{
  "qk_norm": false,
  "parallel_block": false,
  "init_std_qkv": 0.0162,
  "optimizer": "muon_variant",
  "lr_head": 0.00783,
  "seq_len": 256,
  "steps": 11055
}
MLP neurons of a small language model. Each row is named by its layer, matrix (up: input weights) and neuron, and shows model dimensions 0-95. Each number is 200 + 20 x the weight over its row's rms, rounded and kept within 0 to 999.
Before each neuron's rows, "fires on" lists the tokens most often at its 100 highest values on Wikipedia text that the model never trained on; "fires after" lists the tokens most often just before its 100 highest values on Wikipedia text that the model never trained on. A number after a token or word is its count.

fires on: " " 45, " the" 14, " as" 6, " which" 5, " one" 4
fires after: " |" 36, " the" 17, "," 5, " " 5, " of" 5
L13.up210,227,168,182,188,203,220,203,212,185,195,166,205,179,171,173,191,196,229,206,182,216,210,205,209,208,192,195,190,209,219,187,188,215,181,218,231,201,177,186,195,172,217,184,205,227,216,181,216,209,171,199,199,186,190,197,168,173,192,200,192,174,203,206,175,203,150,230,193,230,175,198,205,234,185,212,216,224,214,224,200,197,173,193,179,188,220,201,183,154,200,195,152,173,220,179,222

fires on: "==" 61, "===" 16, " co" 6
fires after: ".\n\n" 63, " |\n\n" 7
L6.up632,206,204,209,197,224,198,200,191,194,174,197,179,211,189,200,216,196,209,189,192,213,188,161,211,188,211,208,216,189,214,218,220,176,209,219,219,178,200,193,176,220,203,231,217,256,199,159,249,160,181,190,192,217,177,197,206,216,196,176,181,192,191,181,215,218,193,213,205,198,238,207,184,162,201,210,188,206,219,213,223,187,192,177,186,211,228,207,220,224,171,219,177,194,200,215,209

fires on: "In" 28, "On" 26, "born" 10, " from" 7, " born" 7
fires after: ".\n\n" 36, " (" 10, "==\n" 7, "===\n" 6, "." 6, " was" 5
L7.up741,209,190,207,170,194,201,203,165,190,169,222,183,211,187,200,203,187,182,216,201,197,197,216,236,162,195,242,171,183,209,210,209,185,219,238,239,190,219,192,172,200,176,211,201,202,196,211,228,219,190,207,216,185,179,200,210,231,219,257,241,187,196,212,198,197,212,199,182,199,183,164,189,200,227,201,220,199,221,193,179,220,226,169,202,193,195,192,191,221,210,213,216,240,203,189,245

fires on: "," 70, ":" 12, " |" 9
fires after: "2" 22, "1" 11, "3" 11, "4" 11, "5" 6, "6" 6
L9.up253,203,198,198,218,180,204,217,200,213,206,223,191,169,161,225,190,209,187,222,162,198,197,186,167,199,198,158,218,209,192,174,192,200,207,173,198,185,202,193,213,207,175,191,219,190,202,198,197,231,206,210,198,165,221,220,184,216,220,160,185,189,192,204,218,209,195,197,184,210,191,231,193,213,168,227,222,219,206,167,163,198,195,202,217,200,188,170,200,191,224,219,194,212,192,251,227

fires on: " " 43, " died" 5, " +" 5, " −" 5, " age" 4
fires after: " |" 47, " were" 4, "|" 4
L5.up652,162,195,189,197,163,209,209,167,199,196,203,191,185,222,191,189,187,206,200,189,226,203,214,202,201,217,182,244,216,193,200,199,201,198,188,227,201,171,171,193,202,196,202,175,186,218,181,199,190,222,215,218,193,192,226,197,223,203,229,226,164,181,224,179,188,185,218,178,176,178,208,218,175,194,221,173,186,206,196,230,206,192,173,209,196,202,264,157,215,190,223,231,197,220,243,195

fires on: " as" 54, " was" 8, " would" 8
fires after: " such" 28, " known" 10, " described" 5, " she" 5, " he" 4
L6.up653,189,245,221,176,180,177,191,190,191,186,197,198,171,172,161,192,203,188,190,188,195,217,178,229,203,211,180,202,212,193,185,155,190,177,207,210,195,191,178,181,177,198,210,200,213,232,179,215,191,182,178,231,194,184,242,232,204,201,191,200,159,225,207,205,213,206,227,198,191,231,190,199,191,181,239,177,208,198,223,206,203,172,230,173,182,229,213,212,205,201,214,233,172,214,189,166

fires on: "1" 18, "2" 16, "8" 9, "3" 8, "4" 7, "7" 7
fires after: " " 56, "." 8
L13.up557,209,170,172,178,153,211,191,161,180,208,199,212,210,200,186,184,217,209,187,184,186,225,205,188,207,172,186,167,183,202,193,187,206,190,162,195,238,213,231,184,205,215,198,222,205,204,175,198,208,161,194,217,177,197,156,196,212,235,222,208,191,199,197,212,195,183,220,214,178,222,227,215,200,229,202,186,201,228,163,202,228,203,214,207,184,218,201,172,178,168,221,190,225,182,201,174

fires on: "20" 26, "18" 26, " husband" 8, " wife" 7, " view" 5, " father" 5
fires after: " " 33, " (" 16, " his" 8, " her" 5
L3.up617,176,196,177,222,195,218,186,218,188,221,193,218,191,209,219,206,219,195,173,183,195,226,206,221,167,227,234,180,228,173,184,206,223,239,194,200,217,175,215,215,234,157,209,186,205,189,210,153,183,197,183,170,185,183,173,219,219,221,160,194,148,211,220,223,189,217,222,200,228,198,200,210,197,185,208,221,185,181,211,183,180,207,181,172,147,202,175,187,225,223,232,223,201,183,198,213

fires on: " " 59, "\n\n" 4
fires after: " |" 44, "|" 16
L6.up449,169,200,213,227,222,187,191,214,201,187,213,220,168,193,193,222,193,189,181,211,189,176,248,208,199,187,212,217,194,202,197,240,216,201,204,230,227,239,180,197,174,178,212,194,225,234,235,191,205,180,174,245,202,187,190,229,191,181,244,169,196,192,201,210,160,192,247,210,231,204,190,204,168,198,208,194,226,192,207,193,191,194,215,180,167,194,195,269,203,192,193,178,190,175,231,215

fires on: " —" 42, "0" 9, " States" 6, " that" 4
fires after: " |" 42, "00" 5, " United" 5, " " 4
L13.up590,209,150,208,207,211,206,183,211,202,232,222,213,208,187,195,160,208,211,184,175,201,219,175,178,186,250,202,188,188,189,186,198,201,188,193,193,235,193,212,177,226,185,236,165,197,219,217,205,184,176,202,179,223,206,177,225,196,201,190,210,196,202,165,216,214,201,196,204,204,239,202,213,205,215,200,196,196,197,197,177,208,225,194,236,190,178,244,197,195,218,215,165,226,202,188,167

fires on: " " 41, ";" 20, "S" 4, " |" 4
fires after: " |" 37, "0" 10, "\n" 5, "51" 4
L13.up216,188,208,189,191,217,196,180,189,197,203,148,204,200,225,186,220,229,209,228,233,198,194,188,197,219,198,212,213,202,221,220,182,212,233,219,201,208,228,206,194,178,194,219,196,195,209,183,190,175,219,178,200,194,178,221,188,221,217,223,223,201,237,167,194,196,201,211,202,197,180,196,176,189,235,203,214,167,170,188,207,221,167,185,175,184,146,171,174,196,193,210,224,211,200,201,204

fires on: " " 92, " a" 8
fires after: " |" 33, " MS" 12, " is" 7, " Highway" 4, " the" 4
L5.up371,188,220,219,175,233,211,209,194,198,182,171,174,222,212,202,203,209,156,174,175,188,181,221,192,218,183,198,227,181,189,190,209,196,217,202,230,214,179,214,187,184,187,180,183,184,159,190,197,211,193,183,214,151,213,172,204,200,183,221,182,212,201,199,249,215,222,213,240,200,165,208,195,167,225,233,175,205,203,245,209,178,209,193,190,199,210,172,233,237,200,195,191,205,204,168,207

fires on: "." 91, " Team" 4
fires after: " St" 15, " J" 13, " S" 8, " H" 8, " E" 7, " L" 6
L8.up287,178,203,185,206,215,206,211,237,154,208,176,182,227,182,187,197,204,235,220,230,178,246,208,196,200,194,177,182,225,194,184,177,215,216,188,212,251,207,203,200,184,184,195,188,229,192,198,237,194,221,172,168,200,193,236,184,203,171,196,210,218,204,198,207,218,212,209,174,238,177,208,232,199,215,199,193,193,202,191,210,161,199,178,209,138,238,178,217,201,202,191,257,200,218,199,193

fires on: "==" 72, "===" 12, " were" 8, "\n\n" 4
fires after: ".\n\n" 58, " |\n\n" 12, "\n\n" 4
L7.up898,205,176,156,223,200,185,210,170,207,227,176,194,208,214,196,192,235,173,189,185,179,161,247,244,184,180,243,226,220,192,222,201,186,157,200,200,219,197,180,188,231,199,170,167,199,200,214,177,210,227,212,231,195,236,224,203,205,192,168,209,200,205,231,194,191,212,210,179,196,203,237,208,182,183,167,203,218,189,180,164,204,160,204,193,170,177,188,162,220,191,258,215,180,200,208,176

fires on: " which" 81, " to" 5, " with" 4
fires after: "," 66, ")," 5
L7.up295,238,176,189,201,174,197,209,220,227,192,202,221,218,217,200,194,209,225,224,206,204,196,243,214,178,215,247,197,191,210,207,210,170,180,221,214,173,201,195,202,240,216,169,162,203,222,206,250,205,184,214,150,217,209,202,207,168,211,221,198,185,204,222,190,198,193,150,193,205,240,229,213,200,208,148,193,185,199,216,188,214,207,177,203,203,216,201,188,177,170,203,225,204,223,195,201

fires on: " which" 40, " now" 12, " who" 10, " it" 5, " become" 4
fires after: "," 46, ")," 6, " which" 5, " and" 4
L9.up185,220,188,211,200,190,209,212,207,181,205,210,172,240,193,155,187,215,186,209,216,213,215,233,197,170,199,209,197,218,186,204,191,216,247,197,217,187,205,175,203,194,246,197,220,246,218,196,219,162,221,189,197,176,206,179,212,165,199,198,182,162,203,208,195,183,197,177,175,186,227,206,202,192,177,178,230,202,192,201,171,212,205,184,223,215,178,173,232,224,179,198,196,169,208,184,210

fires on: "-" 52, "|" 14, " and" 7, " |" 6
fires after: ")\n" 26, "\n" 26, " |\n" 13
L13.up556,217,173,202,205,218,198,217,231,206,189,211,219,177,199,220,198,216,213,205,196,180,225,202,190,188,203,190,194,167,191,227,170,185,183,192,177,181,172,212,188,214,151,202,174,185,163,227,192,203,195,176,249,253,167,201,258,193,194,194,216,229,202,217,189,216,184,206,206,199,221,204,209,154,190,188,212,219,205,207,201,208,193,217,195,188,157,205,186,234,227,220,187,206,176,174,202

fires on: "0" 25, "2" 6, "4" 6, "6" 5, "st" 4, "m" 4
fires after: "." 30, " ." 25
L9.up691,204,217,193,195,200,221,218,162,199,204,206,188,215,183,209,176,224,179,210,204,192,183,195,220,199,195,230,188,163,211,192,211,207,173,177,179,209,194,241,196,217,198,177,182,168,211,178,186,232,190,212,200,209,211,202,248,190,210,204,230,189,231,227,207,202,204,186,204,212,178,187,185,177,183,201,205,199,189,191,203,204,213,187,208,206,176,176,187,189,182,211,251,218,217,231,235

fires on: " He" 41, " he" 33, "." 7, " It" 4
fires after: "." 47, "," 6, " where" 4, " that" 4
L9.up210,250,161,175,242,198,183,176,165,225,207,199,186,191,174,146,188,214,209,214,163,231,221,197,255,200,221,212,227,240,185,188,225,210,158,188,197,205,169,208,196,174,206,193,167,187,211,227,192,203,173,218,207,199,231,184,191,194,195,185,172,197,190,223,252,225,194,197,176,219,204,199,190,209,205,186,174,215,160,229,187,224,211,198,210,202,227,209,199,198,189,198,167,209,229,184,203

fires on: " a" 21, " an" 14, "," 11, " one" 10, " two" 6
fires after: "," 52, "." 8, " " 5
L13.up332,183,222,201,169,208,195,190,232,169,190,185,195,218,214,205,197,210,237,218,203,202,205,227,195,203,207,209,167,186,199,205,152,193,192,191,226,202,237,172,183,216,184,249,234,173,206,204,181,151,206,228,173,214,203,241,196,186,216,193,214,204,213,176,217,202,208,235,191,170,201,212,209,168,217,202,202,178,209,207,179,216,184,186,214,180,190,203,195,210,205,232,209,196,166,210,221

fires on: " |\n" 44, " ." 34, " home" 5, "\n" 4
fires after: " |" 33, "2" 8, "0" 7, " %" 5, "6" 4, " and" 4
L6.up333,210,205,206,178,180,180,195,197,211,182,197,222,193,199,205,188,238,187,160,169,181,224,175,173,195,190,184,166,236,170,163,203,228,219,206,214,204,209,208,198,165,226,221,197,248,188,223,223,179,197,195,201,189,214,226,200,208,198,223,233,172,217,224,197,209,216,223,176,222,189,231,168,218,185,189,217,208,221,161,182,234,210,207,208,170,192,196,202,195,211,222,198,211,212,197,204

fires on: " There" 14, "|" 13, " have" 11, "E" 10, " there" 7, ";" 5
fires after: "." 14, " (" 13, " \"" 11, "\n" 9, ".\n\n" 4, ":" 4
L7.up370,186,212,194,212,185,242,195,191,209,202,191,229,187,203,200,248,217,193,226,250,211,166,199,190,210,186,196,194,199,198,199,199,241,206,221,221,211,231,172,220,199,201,181,181,230,210,209,186,195,199,196,177,206,225,211,218,240,182,210,166,197,220,179,252,173,212,201,206,198,184,187,242,163,174,182,174,187,180,189,184,210,226,213,222,225,222,209,232,209,197,206,191,196,186,181,245

fires on: "10" 26, "11" 8, " opened" 6, "15" 6, " bring" 5, " named" 5
fires after: " " 30, " to" 13, " was" 8, " $" 6, "-" 5
L8.up886,223,213,210,161,168,203,194,214,181,185,216,187,208,206,195,197,179,188,225,221,169,208,203,240,216,196,159,233,197,204,219,199,218,207,180,225,217,205,170,190,244,167,201,176,191,183,201,191,218,189,179,126,165,174,197,237,183,204,237,186,216,179,243,184,166,211,191,186,222,174,185,222,179,196,220,188,214,183,187,206,217,221,192,207,193,215,216,202,224,217,167,216,187,223,229,208

fires on: "19" 56, " graduated" 5, "18" 4
fires after: " " 58, " and" 7
L6.up690,180,168,205,200,216,201,219,186,185,193,184,160,192,214,242,212,205,187,223,173,233,176,210,213,227,180,197,185,169,210,195,209,173,213,231,182,229,212,213,191,202,188,222,182,200,172,217,188,175,209,202,189,225,245,234,198,188,208,175,200,158,260,195,188,215,205,179,211,164,213,193,208,187,169,204,214,200,175,209,206,240,198,183,178,170,206,173,222,185,214,236,230,227,170,223,210

fires on: "9" 22, "7" 12, "18" 11, "17" 7, "10" 6
fires after: " " 57
L3.up637,237,181,188,210,209,193,182,225,188,184,206,185,190,221,214,239,186,232,200,220,145,221,246,198,177,189,174,216,227,191,149,200,178,213,203,188,209,129,203,215,225,180,175,193,186,217,193,188,212,209,188,198,232,133,222,207,199,210,191,200,210,236,202,210,230,210,226,234,224,189,213,194,177,193,193,194,173,192,203,171,183,209,217,209,209,200,196,214,234,203,241,197,212,191,216,193

fires on: " as" 37, " and" 29, "==" 7
fires after: "," 37, " such" 18, " well" 16, ".\n\n" 7, " and" 6
L9.up682,184,196,202,182,208,186,212,210,218,200,183,182,196,200,229,214,218,219,232,209,197,207,163,168,226,210,195,178,214,231,232,156,234,169,208,169,160,202,200,195,236,168,232,197,225,197,201,227,212,224,169,191,140,220,216,239,193,210,173,175,160,202,194,218,199,219,216,192,208,195,199,222,175,196,207,193,207,206,153,184,193,167,225,201,208,194,193,213,167,198,211,206,194,179,203,190

fires on: "|" 65, "\"" 15, " on" 9
fires after: " |\n" 49, " |\n\n" 5
L7.up471,207,183,245,199,207,192,208,203,195,209,210,255,200,206,211,197,210,195,196,217,219,188,240,180,209,182,228,189,218,210,198,215,174,185,194,207,193,214,221,181,184,207,233,157,177,169,229,185,161,197,211,181,162,206,229,214,198,191,201,166,220,255,193,208,197,185,181,199,201,227,183,217,184,212,149,181,213,199,213,204,218,179,204,187,183,162,211,190,213,214,228,182,193,203,173,230

fires on: "31" 22, "32" 17, "20" 13, "SA" 7, "RC" 5
fires after: " " 44, " (" 9, " K" 6, "." 6
L3.up837,227,201,211,184,191,212,182,252,226,216,205,222,189,211,224,201,224,197,200,169,214,212,162,179,183,217,216,221,201,227,192,176,169,209,247,209,218,163,200,204,193,218,222,192,196,226,203,177,201,177,234,198,214,176,234,199,220,217,222,189,191,194,240,193,170,217,219,196,156,158,176,222,200,194,214,196,222,177,201,229,219,207,173,222,208,192,155,182,207,202,215,197,195,200,232,185

fires on: "s" 20, " war" 9, " country" 8, " family" 6, "19" 5, " band" 5
fires after: " the" 50, "60" 4, "70" 4, " " 4
L9.up651,223,223,189,186,221,211,206,192,206,207,216,241,187,202,221,193,214,206,198,201,176,218,199,164,200,198,217,157,198,200,212,191,191,183,232,184,181,204,221,210,213,199,206,173,213,175,223,210,201,222,226,198,169,200,203,212,181,193,194,189,193,242,228,171,221,197,245,181,208,202,179,211,210,212,128,215,185,209,220,171,196,187,197,206,207,164,197,211,217,204,207,147,230,208,191,192

fires on: "==" 43, "04" 7, "24" 7, "88" 7, "09" 5, "84" 4
fires after: ".\n\n" 38, " " 14, "20" 10, "19" 7
L3.up150,180,191,190,208,211,209,198,214,187,187,188,208,188,194,194,248,177,204,222,185,203,183,139,196,207,195,182,201,215,187,237,200,207,196,209,209,167,191,172,185,161,196,212,205,154,154,183,236,200,199,241,208,236,191,233,194,213,193,208,198,175,165,205,196,223,214,212,203,219,161,204,189,164,178,224,215,191,204,197,207,244,161,207,189,178,224,178,235,220,204,224,183,202,216,182,184

fires on: "10" 28, "0" 13, "20" 7, "." 6, "13" 5, "14" 5
fires after: " " 91
L9.up844,171,204,175,192,220,190,161,194,161,185,207,223,204,202,206,225,189,220,216,165,197,184,217,176,173,235,180,197,183,194,209,187,202,203,204,193,206,210,192,176,212,182,201,189,228,247,198,201,204,214,223,205,213,176,234,220,182,209,187,212,167,191,194,214,248,203,192,217,227,179,167,193,169,191,169,206,205,185,205,220,218,196,249,217,208,180,188,216,203,188,229,199,176,181,209,201

fires on: "0" 64, " years" 10
fires after: " " 84
L8.up185,245,181,154,206,186,217,182,234,216,195,176,219,221,205,203,207,176,196,232,183,215,199,174,207,211,208,175,182,191,203,255,213,180,220,180,215,182,237,202,191,223,182,218,178,232,195,227,209,195,206,227,201,231,205,201,207,210,195,191,196,206,211,193,184,199,193,206,201,199,197,206,187,172,199,170,205,198,188,198,192,161,193,197,214,195,222,193,194,212,174,211,152,195,230,234,202

fires on: " " 32, ":" 23, " of" 13, "-" 5, "dale" 5, " Q" 4
fires after: "\n" 22, " one" 10, "'\n" 8, "dale" 6, " Roch" 5
L9.up978,232,206,193,186,211,203,199,188,211,200,220,217,180,188,192,184,173,212,178,166,192,190,187,209,200,191,192,208,183,210,197,215,173,192,179,196,218,197,201,200,212,217,229,229,196,205,215,235,256,157,254,229,207,188,200,205,213,205,201,192,190,238,217,215,196,192,185,193,227,207,209,179,221,194,171,191,208,178,181,199,195,219,202,209,215,195,174,175,220,148,182,166,225,202,215,225

fires on: " Total" 16, " number" 16, " Title" 9, " Time" 8, " Votes" 7
fires after: " |" 29, "|" 18, " the" 6, " a" 6, "==" 5
L6.up551,217,191,230,195,216,221,222,188,194,213,160,136,160,207,188,221,197,218,187,225,256,183,190,214,198,208,208,190,196,193,200,194,215,192,223,190,164,197,201,196,190,204,166,189,203,183,186,225,208,205,169,212,222,199,201,202,223,174,225,179,157,217,216,253,171,223,212,190,195,180,208,202,212,183,168,216,174,221,165,239,197,165,185,201,220,178,206,243,184,222,202,249,196,203,211,167

fires on: " " 53, " |" 18, "3" 5
fires after: " |" 49, "." 6, "4" 4
L9.up854,221,187,198,179,204,208,200,203,193,210,198,204,182,167,166,155,203,191,203,194,196,210,191,194,211,178,198,176,176,202,240,220,232,213,216,218,211,201,196,186,202,209,167,206,214,229,214,196,219,197,159,163,192,205,207,212,210,235,180,226,234,151,184,202,169,189,210,187,155,224,196,196,227,196,210,228,251,188,220,212,218,196,201,212,195,205,185,192,195,173,237,187,212,229,211,201

fires on: "|" 92, " |" 4
fires after: " |\n" 77, ".\n" 8, "\n" 8
L3.up657,237,241,194,205,197,222,215,193,207,184,246,181,189,222,201,236,194,192,233,173,193,194,212,190,202,202,217,170,191,201,173,181,200,211,208,176,194,184,188,203,209,201,176,183,178,191,207,195,209,214,211,186,185,198,215,215,196,201,190,210,191,194,210,196,217,201,189,230,215,192,224,243,170,195,176,189,193,186,187,237,229,201,239,223,205,222,243,196,219,207,220,198,166,218,178,184

fires on: " –" 28, " the" 14, " that" 9, " —" 8, " than" 5, " as" 4
fires after: " |" 41, " in" 16, " of" 5, " more" 4
L9.up965,218,181,186,201,209,197,202,188,186,225,162,194,185,196,217,192,179,200,187,195,198,237,190,162,211,217,164,190,208,224,179,205,178,201,171,186,203,213,220,194,194,163,217,184,196,201,169,204,179,215,206,184,227,185,194,179,204,213,190,141,241,217,210,190,229,195,171,200,188,182,204,209,174,165,164,225,180,173,197,220,177,200,230,206,246,218,223,218,197,185,196,182,233,188,229,185

fires on: "30" 40, "40" 28, "37" 8, "42" 6, "38" 5
fires after: " " 67, "." 8, "," 7, ":" 6, "19" 5
L3.up461,203,202,196,178,189,189,184,219,233,202,199,160,171,175,231,199,205,230,196,175,248,204,197,229,200,191,192,196,191,225,198,192,202,196,222,188,213,203,221,205,207,195,216,196,214,225,227,156,196,173,248,187,168,203,211,226,121,217,168,232,187,192,208,217,212,178,195,179,218,203,192,190,188,191,215,209,173,258,196,197,206,205,172,196,206,189,174,215,189,182,199,164,227,181,221,212

fires on: " " 41, " =\n\n" 13, "=" 7, " %" 5, "==" 5
fires after: "-" 32, "|" 8, " /" 7, "\n\n" 6, " |" 6, ".\n\n" 4
L7.up645,242,229,227,189,194,190,205,187,181,163,163,194,216,213,233,203,224,196,232,205,199,191,198,239,178,214,225,210,202,210,205,228,195,254,225,223,207,188,207,191,200,171,188,207,198,175,214,178,189,192,196,194,210,207,230,220,197,199,229,145,205,164,205,220,193,195,208,174,198,176,205,215,196,206,197,206,198,201,198,212,174,169,199,172,200,181,185,219,204,187,218,233,206,164,165,189

fires on: "0" 30, "2" 14, " from" 10
fires after: " " 48, " |" 13, " graduated" 5, ";" 5, " was" 4
L8.up617,190,217,206,162,204,189,192,196,190,220,177,227,208,187,243,224,167,212,193,164,212,213,191,193,222,233,208,204,200,207,188,221,222,176,206,200,232,193,184,190,242,200,166,175,202,215,172,198,191,214,195,198,226,199,189,237,196,200,189,222,174,210,175,240,193,200,204,203,202,211,177,208,220,225,203,176,197,215,174,193,231,158,222,224,192,193,192,228,212,148,217,166,217,198,209,199

fires on: " States" 62, "ich" 6, " he" 5, " –" 4
fires after: " United" 56, "United" 4
L5.up198,183,171,222,212,198,188,182,197,213,207,209,168,190,178,171,177,213,203,212,166,206,203,188,178,207,186,199,191,213,224,212,186,234,237,216,166,226,234,173,201,211,242,180,223,217,196,215,195,168,200,184,250,187,218,218,198,171,225,152,144,204,223,177,232,204,226,215,168,201,242,205,200,208,196,201,177,218,175,196,184,185,199,199,204,164,163,187,219,182,181,224,171,188,176,219,193

fires on: " " 65, " |" 24
fires after: " |" 55, "0" 11, ";" 4
L7.up953,226,179,200,179,236,209,218,175,205,158,187,230,185,195,153,211,173,199,217,223,188,197,216,199,227,201,188,192,233,199,191,229,190,196,209,194,212,205,180,156,199,216,175,142,205,195,207,228,197,230,222,195,208,192,179,184,166,159,230,200,181,222,217,208,211,204,220,169,207,172,204,183,203,199,198,184,131,191,178,220,253,205,194,205,176,193,217,202,208,192,227,197,212,219,228,233